MLP neurons of a small language model. Each row is named by its layer, matrix (down: output weights) and neuron, and shows model dimensions 256-319. Each number is 128 + 32 x the weight over its row's rms, rounded and kept within 0 to 255.
A block is one neuron, or neurons of one layer that tend to fire together. Before each block is what it responds to, as a language model described it from the Wikipedia text at the highest values.

Description: Rare-word ending pieces
L5.down753 [109 113 123 146 163 127  80 120  51 128 246 105  87  96 157 111 116 152 131 148  97 138 173 163 114 119  86  94 170 138 122 183  92 138 164 163 121 114 138 102  90  81 158  66 125 133 113 153  58  89 132  67 154  95 139 117 159 144 131 157 141 152 163  87]

Description: Word-piece after split initial
L3.down291 [151 116 124 156 112  86 123 157 105 147 163 165 112 172 136  97 140 119 166 170  85 176 161 230 141 106 141 138  91 148 102 136 139 133  90 122  98  90 119 144 166 122 155 149 102 153 103 139 151 134 111  68 106  52 107 148  70 157 109 120 118 156 111  85]
L3.down439 [152 108 105 120 102 102 153 124  99 104 129 154 148 111 178 122 102  89  95 114  80 121 170 166 105 138 117 118 131 115 157 127 123 124 110  91 103 121  84  78 138 169  88 154 122 132 126 151 134 140  85 101 192 158 109 161 103  99 152 131 150 149 196 134]
L3.down742 [119 105 137 157 130 146 105 189 127  84 150 161 153 101 166 100 119 112 109 102 125  85 168 199 136  81 110 148 123 108 123 128  78 181 155 153 120 148 169 107 122  84  63 137 109 155  70 139 142  96 159 139 123 148 162 164  97 150  64 117 129 125 150 145]
L3.down1048 [166 169 147 170 132 107 105  80 113 165 178 137 122 121 154 114  88 116 150  84 128  71 106  91 105 168 177 103 123  92  98 153 128 131 168  90  68  98 124 117 114 156 110 122 128 155 190  99 105  98 137 162 155 119 150 183 111  85 118 149 164 146 125 124]
L3.down1078 [150 112 171 109 100 150 107 164 104 137 134 150 167 154 108 103 131 122 148 166 140 156 163  84 129 146 163 177 132 137 147  97 170 121 138 146 115 135 127  90 137  90 174 139 153 143  72 168  20  91 135 151 160 156 182 161 115 160 141 153 106 161 152 111]
L3.down1292 [107  90 115 147 116  45 133 169 121 110  86 127 173 165 135  67 110 168  86 144 123  91 161  88 151 120 111  87 154 125  89  87 189 128  80 140 103 121 119  98 144 162 119 204  98 126 154 158 142 138 159 114 144 146 103 103 134 111  85 156  92 141 100  95]
L3.down1428 [ 87 113 104 194 106 105 114 105 141  87 141  98  85 128 165 185 134 137 155 105 163 148 138 179 111 151 121 123  94 106 112 121 110 116 139 104 124 186 151 127 140 158 150 129 154 134 124  89 142 142 149 117 173 112 139 140 151 175 190 171 128 111 167 132]
L3.down1450 [103 156 101 122 131 155 108  57 114 128 149 192 128 164  66 133 156 145  98 118 139 164 106  79 143 119 179  83 154 141  75 101  86 104 139 146 108 151 142 122 123 164 155 117 136 181 153 161  92 125 140 114  94 132 146 155 186 156  88 162 137 124  86 155]

Description: Chart tables, mid-word tokens
L6.down114 [155 118 129 142 159  83 124 149 120 124 115 187 122 154 162 189 151 121 109 137  67  90 153 117 125  89  85  66 138 135 140 125 182 148 159  74 123 146 165 133 113 117 153  46 203 142 155 176 158 129  49 139 173 117 122  78 156 118 137  93 165 120 166 116]
L6.down431 [104 140 125 139 130 103 174 124 129 204  96 130 163 124 121  96 136 107 156 141 111 122  67 104 167 198 120 164 114 146 108  92 129 147 103 111 155  80 120 133 135 100 126 115 106 129 116  82  98 127  79 137 119 143 162 114 144 144 150 150  60  96  62 144]
L6.down607 [138 138  96  61 149 185 128 115 111  98 127 119 107 132 182  97 136 118 123  98 116 139  92  88 128  91 166 131 184 157 123 135 101 129 126 170  57 161 102 136 101  84 104  86  65 120 122  86 163 107 127 155  86 149 123 121  98 171 119 100  97 112 154  83]
L6.down651 [ 76 121 180 170 137 107 117  75 114 154 162 146 144 155 113 123 162  86 140 150 181  94 196 148 131  80 120 112 126 116 154 178  82  73 107 147  73 145  95 143 151 180 155 156  72 136 147  82 103 121 167 166 150 151 189 129 122 135 174 136 147 130 127 154]
L6.down747 [119 175 115 118 108 119  94 121 100 140 182 139  62 138 124 103 181  97 151 145 128 155  80 135 174 172 102 152 125 129 151 159 178 143  98 178 128 121  97 142  82  96 104 157 134 125 140 128 110  79  96 158 199 116 197 109 111 133 145 137 145 115 109 126]
L6.down888 [128 132 175  62 130 138  69 128 125 112 135 121  98 125  64  92 176 162 127  73 144 166  71 118 156 101 145  96  86 136 111 206 150 144 121 141  99 132 156 135 158 148 130 137 128  97 134 165 110 133 160  97 115 120 115 131 108  83 170 174 121 101 191 135]
L6.down1037 [114 119 130 131 158 167 116  52 141 116  95 150 138 153  95 109 128  54 126 141 129 116 112 149 110 154 142  24 112 137 127 111 137 139 115 127  53 113 123 128  86 127 130 124  77  88 108  98  88 140 115 103 139 138 140 127 150  96 155  98 118 149 138  96]
L6.down1430 [122 115  85  67 118  57 124 108 153 161 165 167 138  38 147 172 178 136 133 134  90  88 101 126 139 107 116  95 172 194 139 172 130 139  99  95  82  95 159  86 169 152 192 169 103 191 106 164 132 154 143 145 120 221 124 113 124 101 170 106 137 171 141 106]

Description: Before chart numbers
L5.down1396 [135  88 131 117 111 109  98 127 134 131 106 170 139 123 142 162 147 130 170 103 179  99  87 158  78 109 134  98 138 122 124 157 137 182 147  87 150 110 115 135 152 175 125 141 168 114 147  77 114 145 128 144 136 114 131  90 145 114 132 141 161 140  73 107]

Description: Foreign name word-pieces
L6.down308 [141 139 152 195 107 131 108 122 146 149 127 125 143  68 123 140 147 176 145  82  89 137 184 120 165 128 150 119 155  88 163  69 131  94  84 109 166 148 105 144  66  97 147  69  90 108 169 120  72 121 106 137 187  90 147 149 137 200 112 140  97 150 159  77]
L6.down383 [125 153 110 180 164 129 150 109  99 179 113 103 132  94 139 165 163 152 137  79 169 144 115 142 127  95 131 114 130 156 145 184 118  97 128  50 101 110  78 180 165  87 159 126 158 124  56  60  67  97 124 135 135 178 184 119 122  69 143 135 134 217 121  95]
L6.down489 [117  55 158 121 119 133 187 137 158 160 127 142  96  74 157 129  81 103 164 120  85  97 109 133 152 105 118 153 139 128 203  94 166 198 127 165 170 120 119 128  98 102 146 113 106  59  91 119 164 100  98 150  69 146 151 136 106 157 106 162  99 126 136  85]
L6.down710 [114  99 126 109  67  54 138 122 174  86  98 151  82 170 139 125  96 119 131 146 109  58 124  99 126 151 106 118 153 110 179 172 156 156  80 135 126 157 178 100 156 175  78 103 113  60 122 140  76 144 126 121 107 116  90 114 128 124 185 138 124  75 165 164]
L6.down832 [144  54 133 159  98 163 125 150 119 120 179 103  56 104 103 100 120 179 117 154 138  97 183  96 136 124  70 136 127 116 125  87 174 163 150 127 125 109 119  94 144 127 105  95 130  89 117 157  79  88  76 134 138 115 157 159 124 144 119 207 130 160 148 135]
L6.down1006 [141 236 111 127 126 155 114 103 192 135 179 171 159 152 164 105  88 132  87 134 120 114 132 119 141 118 100 140 167 131  60 142 112 166 109 139  99 182  82  98 161 108  99 147  84 152 146 121 125  82 102 145  46 120 155 140 120 153 153 143 116  70  99 217]
L6.down1252 [101 133 158 147 114 155 146  65 115 170 139 147 167 121 122 108 141 171 133 124  43 145 128 123 134 170 123 104 173 147 118  58 151 139 112 178  80  86 150 192 176 100 125 119 120  90 158 165  84 121 185 125  64 140  89 105 119 181 142 118 109 101  95 164]
L6.down1340 [157  77 133 160 108 146 193 101 192 138 108 150 148 135 115 116  88 106 154 132  94 109  98 135  80 177 123 136 162 136 117 160  74 109  70  80 137 116 152 102 113 116 110  80 206 161 133 144 135 143 141 109 138 131 134 111 130  78 133 117 135 152 170 122]